config.toml
n_layer = 16
head_dim = 64
norm = "rmsnorm"
MLP neurons of a small language model. Each row is named by its layer, matrix (gate and up: input weights) and neuron, and shows model dimensions 80-207. Each number is 50 + 12 x the weight over its row's rms, rounded and kept within 0 to 99. A neuron's up and down rows have the sign that makes its largest values positive.
After each neuron's rows, "fires in" lists the words (lower case) most often at its 100 highest values on Wikipedia text that the model never trained on.

L2.gate48:66 41 53 42 51 60 43 66 79 50 52 61 62 60 59 67 38 46 57 35 67 58 61 65 54 58 41 51 53 56 59 50 53 59 51 40 51 66 48 55 46 50 51 62 38 45 54 43 39 69 24 68 32 37 48 38 48 41 53 57 53 27 54 54 52 44 49 32 62 34 61 34 37 39 58 49 49 55 46 47 31 60 73 37 74 37 35 40 54 58 60 57 61 55 31 43 52 53 49 71 42 70 60 42 83 56 23 37 49 55 52 24 32 59 38 42 55 59 58 37 49 36 29 35 35 85 55 44
L2.up48:70 47 40 52 69 37 50 54 50 40 39 60 58 55 45 25 62 47 52 35 65 38 58 66 60 62 46 34 60 49 75 51 62 39 61 49 31 60 44 61 39 56 55 54 47 49 33 60 46 56 26 64 55 48 40 46 36 45 43 49 36 58 40 45 46 50 50 44 34 52 36 53 40 39 58 45 33 37 51 43 44 59 50 16 62 39 58 49 57 53 53 26 28 71 41 59 37 53 76 48 65 55 42 69 61 36 59 42 55 32 58 38 33 75 48 54 28 34 49 47 60 57 50 55 63 71 43 52
fires in: "population", "very", "houses"

L3.gate216:66 43 31 50 48 56 47 48 61 52 54 62 51 56 54 56 40 48 51 31 51 61 46 60 53 34 42 47 45 67 49 34 58 34 24 65 40 52 50 41 33 65 46 51 67 43 53 55 63 53 41 54 38 76 58 49 43 58 40 71 52 49 60 53 56 56 54 48 54 58 49 69 71 40 47 45 43 52 65 59 57 62 23 29 48 40 68 64 45 62 52 67 50 64 32 53 37 36 62 41 45 58 52 77 63 42 63 51 23 61 31 60 33 55 62 56 69 52 36 59 44 55 49 66 53 46 54 41
L3.up216:36 60 42 72 48 45 64 59 61 52 51 48 54 61 63 45 51 53 58 40 59 48 36 62 58 35 41 47 45 52 51 55 43 38 56 57 32 56 60 55 51 17 63 41 70 52 40 42 42 55 41 70 27 45 63 47 56 51 29 59 41 28 19 33 56 45 60 62 58 38 58 68 41 71 45 39 50 66 42 48 48 39 51 42 39 68 33 55 83 54 66 57 67 53 45 60 42 60 57 38 64 44 34 57 40 34 59 73 50 40 44 59 48 55 43 65 75 63 50 47 48 44 43 45 39 49 44 73
fires in: "during", "as", "at", "after", "while", "by"

L6.gate40:49 30 34 52 50 55 33 27 54 37 55 52 62 38 47 59 49 42 46 26 69 60 57 44 35 66 38 54 72 54 49 40 39 50 38 47 40 48 46 49 50 37 30 59 59 39 59 43 45 57 08 67 58 55 48 60 42 42 23 32 65 61 53 58 31 53 62 44 39 50 34 59 49 35 58 50 61 34 47 50 50 42 53 22 32 56 39 57 67 60 47 45 37 74 48 61 74 43 39 60 67 60 46 60 60 39 43 60 33 55 56 59 65 61 42 45 35 51 57 62 40 38 53 74 15 44 54 40
L6.up40:50 48 36 62 53 49 60 59 66 58 42 37 58 22 43 62 37 60 55 43 54 54 63 49 45 46 48 51 46 45 49 39 46 41 39 55 70 39 44 45 57 55 40 37 50 10 50 50 57 41 32 64 76 28 55 38 65 51 35 43 60 30 26 49 37 32 45 53 54 64 76 60 45 58 54 31 54 60 45 58 56 48 64 50 64 35 23 62 59 64 60 65 48 59 46 34 51 54 42 58 59 55 41 52 49 55 45 55 73 39 43 51 74 57 47 52 61 40 34 40 33 54 45 59 45 48 40 56
fires in: "during", "in", "at", "won", "on"

L6.gate294:40 47 26 56 65 53 44 38 58 26 66 31 47 53 62 45 43 65 51 31 54 38 24 35 55 70 39 41 70 50 65 51 61 44 45 69 65 69 53 55 45 58 44 46 70 48 45 72 47 39 67 71 41 56 52 65 35 54 43 69 43 47 52 56 40 47 57 63 60 42 56 49 69 71 62 59 65 60 48 68 47 47 53 60 57 66 60 60 57 44 64 52 50 41 55 65 37 50 72 42 56 42 43 57 50 40 38 57 73 56 40 44 45 61 68 33 46 45 45 47 40 46 57 50 28 46 47 35
L6.up294:48 57 37 57 55 56 62 70 33 48 43 44 53 59 55 44 27 27 69 46 53 36 44 53 40 60 34 55 55 32 41 57 48 27 37 33 54 75 54 51 48 30 52 57 41 34 36 52 39 51 45 51 48 59 66 57 45 54 60 42 46 65 43 44 48 39 57 65 57 65 65 68 59 53 41 45 22 43 47 56 56 43 51 46 39 45 60 57 55 47 61 48 39 44 48 49 43 29 65 53 28 72 59 56 45 32 36 51 59 47 40 77 49 63 59 26 58 42 35 43 42 64 60 64 54 51 38 43
fires in: "in", "than", "however", "to", "like", "below"

L7.gate328:40 46 56 51 40 49 17 51 55 35 48 52 27 57 77 30 61 42 52 59 64 62 57 59 67 43 43 49 44 63 30 29 44 52 54 58 54 53 44 50 52 66 44 61 63 53 19 47 48 51 57 51 57 59 68 54 41 48 66 36 65 54 43 44 46 49 56 37 65 47 57 45 54 65 46 77 74 49 61 25 54 58 42 33 43 45 70 24 66 44 40 48 48 26 51 48 53 48 35 52 45 48 39 46 42 53 54 53 46 43 70 85 62 49 45 83 55 57 37 61 37 51 59 48 59 77 73 67
L7.up328:65 48 45 49 60 57 49 44 58 57 43 48 47 50 55 31 46 40 41 54 38 70 24 60 49 51 54 42 66 50 51 61 50 29 60 42 35 58 64 50 54 51 63 55 19 47 45 55 50 37 60 53 57 37 71 58 45 47 46 46 39 36 62 60 33 65 53 63 63 52 54 64 39 70 39 79 64 47 64 61 18 45 57 54 34 47 49 32 58 58 49 74 70 44 49 49 45 47 48 55 73 42 62 42 51 46 62 39 44 54 44 58 53 36 50 60 32 41 47 63 63 65 47 65 47 44 43 55
fires in: "of", "to", "parliament", "azerbaijan"

L10.gate464:30 28 49 43 33 42 20 51 40 50 61 39 40 48 40 28 57 37 43 45 44 51 48 63 61 67 57 41 62 56 48 53 56 71 25 48 51 56 32 55 63 43 52 46 52 56 58 54 49 36 44 58 46 44 50 59 45 70 34 41 50 54 59 68 41 42 49 55 68 41 58 35 26 51 69 61 48 57 65 28 46 61 60 52 42 59 51 34 52 64 37 43 48 51 27 68 29 40 49 59 55 53 55 49 51 25 61 51 51 37 37 47 37 55 31 64 64 54 42 20 57 42 68 56 44 65 37 43
L10.up464:43 46 49 50 59 33 62 32 66 66 56 23 29 31 56 43 50 50 61 46 43 42 37 48 54 47 37 58 60 53 46 43 37 58 65 53 51 55 56 46 49 53 73 48 59 45 65 51 47 32 47 65 49 56 68 40 64 65 23 36 52 53 71 58 33 77 56 47 47 48 35 37 62 30 56 53 66 42 69 45 39 49 67 53 35 67 50 37 49 62 44 47 49 34 56 64 36 51 65 57 59 72 38 55 46 53 41 46 52 35 68 58 53 56 42 44 73 52 44 44 48 41 54 65 35 39 49 31
fires in: "to", "most", "not", "very", "could", "may"

L8.gate119:62 55 61 54 40 34 28 46 53 46 43 59 58 32 56 55 64 63 60 47 62 37 45 50 57 63 49 37 56 76 32 38 39 61 43 62 51 55 37 47 56 32 41 60 56 42 54 54 37 69 53 45 47 42 46 70 55 57 52 48 57 35 62 67 32 53 45 32 64 64 54 44 53 61 48 50 33 71 52 81 59 50 39 54 30 62 40 57 52 63 55 59 43 77 62 65 51 29 61 71 63 48 59 61 47 36 23 47 46 49 41 51 57 77 58 43 29 42 62 53 62 65 60 41 56 41 35 46
L8.up119:59 49 64 57 58 32 50 59 49 35 50 47 28 51 41 58 40 53 56 44 49 50 62 61 26 47 47 35 35 54 38 41 45 48 44 36 41 49 40 65 31 44 66 55 62 59 32 45 34 51 26 29 65 54 46 65 39 61 51 41 37 61 60 44 36 36 39 57 25 62 27 50 59 62 58 67 32 50 43 50 49 47 50 58 58 43 53 66 43 62 51 64 63 71 33 55 23 53 69 53 38 19 39 62 69 50 37 62 46 64 53 44 62 57 54 28 53 59 56 41 44 55 46 49 59 62 51 38
fires in: "did", "in", "would", "was", "with", "were"

L11.gate309:62 49 53 50 36 50 41 50 44 27 48 35 66 44 58 34 75 59 65 51 49 43 42 38 34 23 45 41 61 61 63 49 64 66 55 56 55 48 50 44 47 50 65 51 63 52 42 45 56 29 42 43 44 36 50 62 51 54 49 37 29 64 58 43 40 66 42 61 46 36 51 52 54 67 48 69 60 34 52 21 20 43 26 26 62 50 35 49 65 58 57 59 60 30 57 51 49 38 48 67 43 66 58 47 36 43 60 61 41 37 71 69 53 35 58 55 59 39 60 46 38 51 64 44 38 35 57 58
L11.up309:34 56 37 51 34 40 68 64 72 54 50 58 33 58 57 69 55 36 28 41 65 74 51 46 40 35 60 46 44 43 79 56 45 59 58 40 39 42 66 41 48 60 56 43 53 48 58 55 39 54 54 68 33 35 23 45 51 24 37 73 63 60 54 59 47 43 42 48 47 35 57 45 47 69 44 57 68 36 51 40 39 70 36 31 46 46 43 53 34 57 57 48 51 44 61 44 57 42 59 60 66 30 25 66 41 67 56 39 23 63 59 56 47 45 57 55 49 63 60 43 34 42 48 36 39 59 51 48
fires in: "it", "to", "also"

L12.gate133:48 52 53 55 43 52 33 44 52 59 62 51 31 40 48 48 74 37 36 65 34 66 52 42 60 39 65 57 41 56 48 60 64 71 50 62 17 50 50 73 46 50 54 69 38 61 70 48 73 28 69 46 47 48 46 35 59 40 54 24 45 61 29 49 46 22 56 28 23 47 57 62 54 44 43 53 45 35 64 64 65 44 53 46 48 55 31 23 56 60 50 57 44 47 66 45 40 38 19 49 56 59 60 60 37 49 30 72 30 71 48 62 37 62 51 57 42 60 62 61 60 58 44 72 35 64 54 69
L12.up133:34 66 69 58 70 64 51 69 61 50 36 40 68 72 56 40 53 51 46 51 33 48 53 25 52 51 57 40 36 77 45 60 42 40 55 64 65 65 52 56 33 66 34 33 32 82 54 72 40 49 53 30 63 43 59 75 40 64 34 57 56 46 47 48 67 38 61 50 41 55 46 50 53 43 61 66 46 46 52 59 49 52 42 46 86 41 40 49 50 36 54 39 46 66 49 46 53 49 60 60 59 34 60 52 25 41 14 77 46 57 34 66 47 48 41 39 41 46 45 61 19 62 46 48 70 43 66 30
fires in: "the"

L2.gate45:54 45 41 48 54 39 52 51 34 65 65 56 42 57 68 59 61 51 30 45 51 52 48 32 70 55 56 45 68 54 49 59 42 51 71 38 44 45 33 32 52 58 42 51 41 16 51 39 53 55 62 50 49 39 57 53 28 64 25 53 60 61 52 46 30 55 61 50 22 67 38 42 44 37 40 50 56 55 66 60 65 32 58 63 50 45 63 37 66 45 42 46 43 39 43 50 39 60 63 67 43 64 60 44 30 36 41 53 61 41 65 59 40 55 34 44 24 36 38 43 45 38 28 34 47 60 65 40
L2.up45:37 55 39 51 64 57 74 62 54 51 59 71 44 47 56 43 47 48 59 63 45 50 53 55 58 54 38 72 64 47 41 26 54 38 44 49 64 55 23 60 52 46 67 65 46 67 61 49 44 49 65 44 48 47 39 75 51 62 59 44 47 60 51 57 45 52 50 68 75 44 47 47 71 67 55 51 57 46 40 31 67 48 73 59 49 44 49 32 64 41 70 76 49 64 63 45 49 51 62 56 27 58 58 55 21 58 57 45 30 48 37 40 64 66 39 45 55 62 48 61 52 49 57 48 37 77 58 77
fires in: "these", "available", "any", "multiple", "innovation", "seven"

L7.gate233:54 36 58 58 55 51 38 53 36 60 52 54 39 45 46 46 30 54 38 73 34 70 40 70 62 61 58 56 42 51 38 40 51 41 46 62 43 61 56 62 45 49 73 77 55 47 39 41 39 43 48 47 44 71 44 30 51 47 45 66 42 37 52 33 57 32 45 56 44 60 60 66 38 58 46 55 56 44 60 59 74 46 48 43 57 65 57 46 65 59 54 45 31 38 36 53 52 46 79 58 63 40 40 32 38 34 29 61 62 51 61 43 37 60 50 51 58 56 26 73 41 41 58 71 30 61 71 38
L7.up233:67 50 60 50 54 51 38 30 53 71 65 47 27 40 63 51 39 64 72 47 47 55 61 51 46 20 78 52 61 43 65 53 46 68 53 44 39 52 52 58 18 58 36 43 52 67 43 71 41 58 76 67 57 41 51 62 46 55 71 59 44 74 55 66 65 50 42 35 43 51 62 40 34 50 51 67 34 37 42 46 52 43 36 47 59 64 51 45 50 41 47 54 58 70 38 48 63 74 34 49 45 50 58 45 52 50 34 89 38 55 48 49 67 43 41 59 52 27 43 53 46 50 18 51 63 60 54 44
fires in: "the", "an", "and"

L3.gate305:17 40 55 70 47 52 47 39 46 61 54 67 56 39 48 36 43 64 46 48 36 52 74 42 60 61 54 54 64 49 25 57 44 46 65 37 41 46 44 64 37 40 67 68 61 38 54 63 34 16 70 40 65 50 74 46 38 69 30 53 26 71 64 42 66 42 52 47 31 53 47 57 68 42 65 51 68 78 54 50 66 38 66 67 32 69 43 36 43 43 44 54 53 42 44 52 55 54 60 70 28 84 70 58 33 45 47 54 61 55 49 34 61 62 44 51 23 46 44 49 51 42 39 52 34 56 28 52
L3.up305:37 43 45 59 34 45 40 30 59 34 43 39 52 55 59 68 79 35 36 54 76 54 53 38 52 45 43 40 69 57 59 65 43 45 46 46 49 49 33 46 42 51 53 44 46 27 29 42 67 53 42 43 41 50 44 46 31 39 60 52 46 58 55 43 51 60 47 54 58 54 56 51 63 50 44 51 57 28 56 61 48 71 42 47 44 31 43 47 56 58 58 78 39 52 45 36 51 38 68 65 42 59 53 54 51 48 30 45 41 42 51 53 58 54 48 20 57 41 37 34 49 37 30 53 66 47 52 52
fires in: "these", "his", "whose", "any", "those", "every"

L7.gate18:45 52 52 59 62 58 51 54 56 44 13 48 36 50 39 36 52 55 44 59 33 54 42 39 28 46 68 55 61 52 30 60 40 23 49 53 52 32 51 41 24 56 52 49 50 28 24 56 49 55 53 38 41 45 62 38 33 58 51 45 19 67 47 42 38 32 43 47 51 29 62 42 40 50 65 45 71 43 53 22 39 32 56 41 48 50 70 44 55 71 36 71 55 31 64 49 36 40 48 68 62 59 47 57 40 62 38 61 41 52 60 51 43 53 50 77 74 49 42 69 55 39 29 56 60 53 40 30
L7.up18:65 59 55 65 44 43 67 37 54 19 50 52 32 58 48 40 58 51 29 55 30 61 52 31 46 58 53 68 61 51 35 37 41 48 54 56 39 28 35 41 50 56 51 52 32 48 47 38 59 46 42 40 40 31 61 48 37 28 43 55 62 53 52 55 45 48 49 62 71 52 70 54 45 36 35 69 63 32 52 50 47 57 17 43 63 35 53 31 72 71 69 66 56 38 42 61 36 57 54 62 29 34 33 50 49 61 37 59 41 63 47 55 43 47 42 69 57 54 49 52 43 40 27 75 41 29 27 41
fires in: "which", "that", "to"

L11.gate105:43 41 47 57 49 61 49 59 57 66 32 44 39 35 43 61 42 26 38 57 42 31 50 57 38 43 35 50 51 55 39 66 55 67 37 63 21 30 24 58 52 31 52 53 67 51 50 27 40 52 63 59 38 58 58 35 71 47 36 41 63 68 43 52 56 31 49 43 66 58 40 51 60 48 45 70 48 57 47 40 65 54 26 49 47 54 42 47 15 61 44 47 33 47 55 55 41 20 52 48 13 45 45 54 22 66 54 55 26 54 46 43 44 43 54 61 51 36 48 88 58 62 55 27 55 55 41 56
L11.up105:49 44 41 46 43 50 60 51 43 45 58 41 43 54 55 73 40 32 61 64 45 52 38 56 57 56 45 44 55 45 47 63 56 49 65 70 25 64 64 41 56 46 48 62 44 44 67 43 75 69 44 45 58 36 30 07 44 39 46 57 46 41 43 42 44 40 65 54 51 51 25 67 47 73 55 56 39 72 51 51 63 46 41 50 45 55 37 60 50 60 44 81 42 52 51 47 45 41 38 54 35 53 77 61 50 48 78 29 80 61 55 22 62 63 66 42 41 37 32 46 59 53 49 39 78 52 50 30
fires in: "played", "attended", "township", "plays", "player", "served"

L8.gate494:59 46 35 34 45 40 68 39 57 43 48 58 54 57 64 46 49 56 52 56 57 48 34 81 53 70 55 63 49 31 33 56 56 49 54 66 58 61 45 55 74 28 47 51 68 56 42 45 40 61 50 48 45 42 48 63 30 65 54 47 26 56 43 44 66 53 58 46 74 28 45 60 43 70 41 51 56 63 58 57 56 52 31 52 63 62 50 36 43 56 68 48 60 46 44 64 60 55 58 38 64 55 46 75 37 42 66 28 35 50 46 65 44 70 54 60 19 53 57 10 41 40 59 57 36 44 30 48
L8.up494:55 42 46 64 45 59 50 44 55 76 34 40 52 53 59 39 30 35 50 51 46 50 41 42 50 63 30 48 56 61 53 60 53 36 45 38 56 43 28 46 40 53 61 58 39 37 44 54 57 55 50 51 40 33 46 46 58 48 48 42 49 56 60 29 42 56 46 38 38 61 49 54 58 56 39 59 61 45 31 61 51 56 59 29 50 52 49 69 64 28 49 49 53 23 42 56 66 60 57 70 63 72 48 71 31 46 47 54 42 67 60 58 46 41 48 47 56 48 34 51 57 50 60 46 50 28 66 51
fires in: "one", "all", "best", "no", "only", "first"

L9.gate111:56 77 41 55 60 31 32 37 51 44 44 52 62 66 50 60 66 50 37 33 38 28 66 37 40 50 31 62 56 32 47 49 28 48 36 40 67 46 84 39 61 56 51 73 47 56 60 59 42 59 37 39 69 80 34 54 69 44 64 52 32 53 34 63 64 60 41 62 44 54 46 52 59 64 28 40 59 54 37 64 44 56 43 46 42 47 43 30 59 50 71 38 57 61 51 66 41 36 62 56 49 43 51 45 55 35 52 49 46 41 51 53 63 70 65 51 68 57 61 46 44 43 71 54 55 50 55 50
L9.up111:58 62 60 54 75 47 36 55 37 59 73 56 44 22 52 67 37 34 56 31 44 47 57 48 61 46 62 51 53 55 39 40 56 50 36 53 36 39 46 73 50 55 67 64 64 46 25 63 33 26 46 46 43 41 45 52 61 53 38 65 35 21 42 46 34 56 49 47 72 45 61 52 33 52 57 49 50 58 75 56 67 35 54 68 73 42 37 63 69 41 32 54 59 50 39 70 52 34 64 43 35 62 54 51 54 45 36 42 63 52 35 29 56 40 50 37 55 64 64 57 39 74 53 44 42 55 49 41
fires in: "had", "has", "would", "was", "were", "have"

L7.gate139:45 55 46 40 46 48 56 39 55 41 51 44 61 45 57 48 28 60 60 56 37 41 30 37 37 48 32 53 47 48 44 54 73 38 22 68 53 54 38 38 44 55 54 37 47 41 52 39 46 40 26 53 52 41 52 63 49 52 67 40 63 73 66 55 53 32 49 45 42 53 35 60 41 48 45 38 46 57 59 40 65 27 45 56 57 51 41 61 30 36 60 41 40 45 52 42 30 43 53 57 57 33 40 29 69 39 35 64 67 51 54 73 66 48 56 39 64 64 47 47 41 50 66 49 38 43 43 46
L7.up139:53 38 50 39 67 68 37 75 41 32 55 38 48 65 51 33 56 48 61 51 52 54 42 47 55 52 07 64 42 44 49 37 58 45 44 46 52 48 50 37 65 46 68 59 53 74 11 32 43 30 44 63 56 57 42 43 62 66 62 67 64 70 56 49 51 24 38 69 51 54 68 45 46 23 10 40 49 48 54 46 37 43 45 53 34 48 50 67 48 56 76 62 49 58 41 57 42 54 59 49 51 57 42 41 57 39 52 63 49 52 34 63 45 53 56 48 45 52 37 51 39 74 64 59 56 49 59 55
fires in: "of", "to", "for", "throughout", "in"

L11.gate169:52 54 56 69 58 40 20 43 73 48 40 65 45 39 57 50 59 62 49 46 45 48 36 66 72 63 56 31 42 41 64 40 63 62 56 65 67 49 60 54 15 54 55 57 53 45 38 35 65 46 56 65 56 43 43 41 62 65 47 72 60 56 42 48 43 65 59 58 54 62 55 60 41 47 70 49 57 51 67 40 58 51 71 45 61 56 49 42 49 57 54 72 47 54 76 50 71 71 54 39 42 56 44 79 64 33 60 65 62 47 54 69 50 68 45 62 39 23 51 34 49 45 56 32 49 43 60 63
L11.up169:44 46 83 49 54 42 52 54 63 45 61 62 61 62 62 75 53 61 42 52 42 51 26 62 67 46 73 48 16 47 64 53 45 51 35 56 41 62 54 28 12 60 48 57 34 49 25 61 30 53 39 25 34 46 55 54 44 51 54 48 53 35 50 67 38 49 51 69 59 61 39 37 38 64 46 50 50 32 51 51 48 29 51 58 35 55 50 40 39 43 54 58 37 22 46 54 66 55 57 52 45 35 70 57 39 41 60 50 44 53 33 60 47 55 39 39 49 49 57 55 31 26 41 51 53 48 64 45
fires in: "the"

L12.gate460:44 31 65 74 49 43 67 35 63 63 41 45 30 45 71 37 42 59 50 38 32 39 59 64 53 45 43 36 48 64 34 61 35 42 61 48 65 33 45 52 45 56 64 76 36 41 54 49 65 35 50 40 56 51 45 74 32 71 53 54 54 62 55 37 28 31 33 45 72 25 54 50 63 54 37 52 46 34 45 43 43 36 44 47 38 61 51 37 40 62 57 42 59 45 59 41 41 56 56 37 57 23 43 63 58 65 69 47 64 65 31 53 46 48 40 49 58 42 66 36 70 44 44 48 32 55 37 57
L12.up460:45 59 61 55 48 31 50 36 45 56 57 33 35 34 54 43 73 48 46 57 49 52 58 45 50 54 37 22 38 56 34 58 31 42 39 15 55 45 50 38 59 72 57 36 65 72 41 51 49 20 37 57 59 27 74 38 58 49 59 39 60 34 50 48 43 48 45 49 54 68 47 54 39 58 52 50 68 61 25 48 48 34 52 51 23 65 32 49 38 43 31 54 17 44 51 63 42 55 50 64 51 44 61 65 55 50 44 36 43 51 66 50 53 58 46 57 31 37 57 38 43 43 75 42 53 51 59 31
fires in: "would", "may", "could", "should", "will", "not"

L10.gate337:54 65 35 41 74 37 48 58 58 58 49 53 55 35 35 68 46 40 55 46 53 53 38 45 33 47 35 61 50 48 37 48 49 55 56 46 46 45 33 38 63 64 51 66 49 40 36 72 72 52 46 51 68 65 35 50 50 58 58 62 58 52 61 37 46 46 48 48 53 71 38 28 31 48 41 46 61 50 27 47 40 41 26 32 53 21 40 54 37 60 41 72 67 52 56 75 35 34 77 77 61 57 34 56 87 36 45 33 28 38 53 49 83 46 65 67 63 47 48 46 52 55 77 50 65 43 57 46
L10.up337:37 43 38 57 60 52 37 50 58 73 23 49 64 34 44 79 55 48 50 57 56 44 44 53 33 49 44 59 51 59 63 30 52 41 34 54 36 37 56 42 57 54 55 77 53 48 48 78 48 52 59 44 44 54 59 52 40 36 36 62 63 47 62 48 56 32 44 54 66 72 36 79 15 54 39 67 57 46 51 55 41 50 51 44 45 71 43 70 30 41 55 46 56 53 48 49 54 60 44 48 53 49 47 58 43 53 45 25 45 54 40 33 38 22 71 63 44 48 36 55 56 70 53 45 46 62 51 47
fires in: "was", "is", "were"

L6.gate276:71 62 53 52 50 60 49 40 49 53 40 63 44 48 58 54 26 57 32 53 48 52 26 51 54 60 58 52 69 45 44 47 30 37 49 42 54 69 39 32 77 63 58 40 41 52 45 56 31 31 38 19 33 60 41 52 46 52 43 63 54 66 62 57 44 71 49 47 53 34 65 63 35 62 62 57 61 54 52 49 63 45 49 51 61 49 54 79 66 42 40 38 42 71 64 37 40 31 55 61 50 47 87 64 60 35 59 65 35 44 43 71 71 37 38 37 51 48 72 53 37 47 58 55 45 41 51 19
L6.up276:40 56 53 75 56 55 39 61 58 65 57 43 46 60 66 58 47 46 57 52 32 59 44 63 56 47 38 37 38 48 62 57 36 32 34 40 47 43 47 43 41 52 62 71 21 62 43 42 53 74 49 59 47 68 66 50 30 59 39 51 62 45 42 60 42 43 40 41 47 41 46 47 49 59 31 37 47 59 42 42 50 58 53 31 43 69 53 49 59 36 78 59 49 44 50 36 14 56 55 64 53 43 50 52 53 52 49 58 66 53 39 50 65 52 56 35 60 39 48 11 61 43 70 42 28 41 44 44
fires in: "with", "to", "in", "while", "although", "including"

L11.gate55:62 49 49 58 58 68 31 42 51 67 37 29 51 58 85 59 49 69 69 55 45 46 28 63 66 42 36 32 52 65 47 54 57 39 40 37 48 42 40 62 38 66 50 53 68 57 70 60 44 25 60 35 46 43 49 71 50 53 60 40 25 67 58 43 53 59 58 55 29 58 42 49 60 43 39 52 59 28 59 55 61 33 34 52 43 48 35 28 65 60 43 46 45 40 86 54 31 27 51 44 44 59 52 60 37 68 30 44 35 48 52 25 32 48 40 54 41 52 56 45 32 32 63 75 49 47 52 60
L11.up55:62 54 76 54 56 54 53 77 27 47 58 48 46 66 55 48 48 75 31 48 57 45 73 30 40 55 39 43 64 34 30 38 41 53 43 61 51 79 29 59 32 51 73 53 55 65 33 38 69 31 34 62 50 37 56 48 43 47 53 52 61 34 58 49 53 35 37 41 48 51 45 44 32 54 32 25 40 49 39 53 38 57 51 43 55 58 48 38 47 43 24 51 39 47 67 55 51 37 50 58 17 41 55 41 34 35 57 59 52 52 20 57 49 56 49 32 50 45 54 47 42 33 59 56 45 50 45 47
fires in: "the"

L6.gate235:55 42 40 61 59 65 24 40 57 59 44 42 48 48 59 63 61 67 20 45 58 36 54 67 52 69 41 41 64 55 45 60 56 57 50 59 54 65 43 56 74 45 41 45 36 59 35 54 37 55 48 45 44 58 44 55 48 62 54 53 50 45 52 77 31 67 51 43 50 65 74 53 36 61 46 32 25 57 64 62 47 54 23 52 41 39 62 51 70 44 43 58 59 58 51 51 59 71 23 70 37 67 51 57 44 51 55 53 18 55 63 43 84 71 41 45 45 45 39 59 41 43 54 58 48 44 65 73
L6.up235:56 55 54 57 50 37 55 70 61 51 40 62 42 55 47 55 47 78 36 80 32 58 57 54 52 45 56 36 54 60 47 58 50 35 50 50 55 76 63 56 62 55 67 79 37 29 37 58 44 34 36 50 44 68 41 39 60 68 41 61 36 49 54 53 63 41 53 64 68 59 47 38 63 48 47 39 49 50 52 46 39 49 34 40 58 39 65 48 62 74 41 43 48 32 59 57 29 32 22 47 55 26 46 49 36 50 63 69 56 41 69 61 48 33 42 66 55 34 39 57 49 72 25 33 34 39 64 48
fires in: "to", "a", "not", "of"

L3.gate383:62 36 39 89 42 53 28 66 52 39 34 30 58 35 59 71 67 18 50 34 56 24 59 34 54 66 39 56 31 65 61 52 68 64 40 58 39 42 37 46 49 46 44 50 53 49 57 42 63 45 32 68 50 55 48 50 49 46 54 47 40 25 67 58 58 68 37 45 35 40 33 50 52 73 50 45 50 31 57 58 57 53 48 45 58 42 67 49 59 61 42 59 38 38 35 59 35 69 45 62 61 66 70 55 56 54 59 41 44 61 68 56 40 43 46 37 72 65 55 43 55 71 62 48 31 65 52 47
L3.up383:30 62 50 55 54 46 17 49 62 40 58 34 53 42 68 67 29 37 69 33 54 40 35 57 35 68 67 45 28 52 24 40 50 43 41 58 51 34 40 60 54 72 62 51 34 39 55 47 45 66 53 58 65 47 49 49 40 44 36 40 17 43 51 37 51 63 63 33 56 28 63 42 57 53 61 59 37 24 48 50 30 60 58 71 40 55 55 73 64 61 38 59 46 54 44 64 28 47 44 52 51 57 38 42 56 59 40 45 63 42 53 67 46 78 51 61 43 48 70 52 70 44 60 59 25 71 52 69
fires in: "well", "rather", "very", "tower", "holywell", "women"

L8.gate478:60 51 59 22 44 46 46 43 48 47 37 57 39 39 44 70 31 55 61 66 53 27 48 33 49 47 70 45 54 73 44 58 59 51 44 35 40 62 65 47 46 40 45 45 63 34 36 62 20 31 35 61 68 44 55 50 60 38 19 46 56 50 48 42 48 37 60 78 52 65 23 42 62 53 46 53 45 55 58 47 48 50 34 49 33 14 54 43 39 58 47 32 50 53 32 33 50 37 49 49 47 36 44 24 60 40 51 50 62 66 54 37 45 73 55 49 71 43 56 44 64 42 55 46 49 71 67 31
L8.up478:44 63 61 64 65 50 34 48 37 38 59 42 45 51 47 46 27 57 42 50 63 26 53 27 67 57 56 50 37 55 54 62 43 34 40 29 22 51 61 74 50 52 55 58 53 47 41 65 51 49 55 50 43 52 46 49 64 52 74 56 38 56 56 49 54 56 45 72 42 45 39 50 33 54 67 54 49 66 58 53 55 42 37 53 38 64 28 71 55 59 71 38 52 44 31 47 35 59 36 51 51 47 64 52 78 50 23 45 51 47 46 62 52 39 70 74 45 59 47 51 58 56 58 65 44 54 41 58
fires in: "was", "were", "are", "is"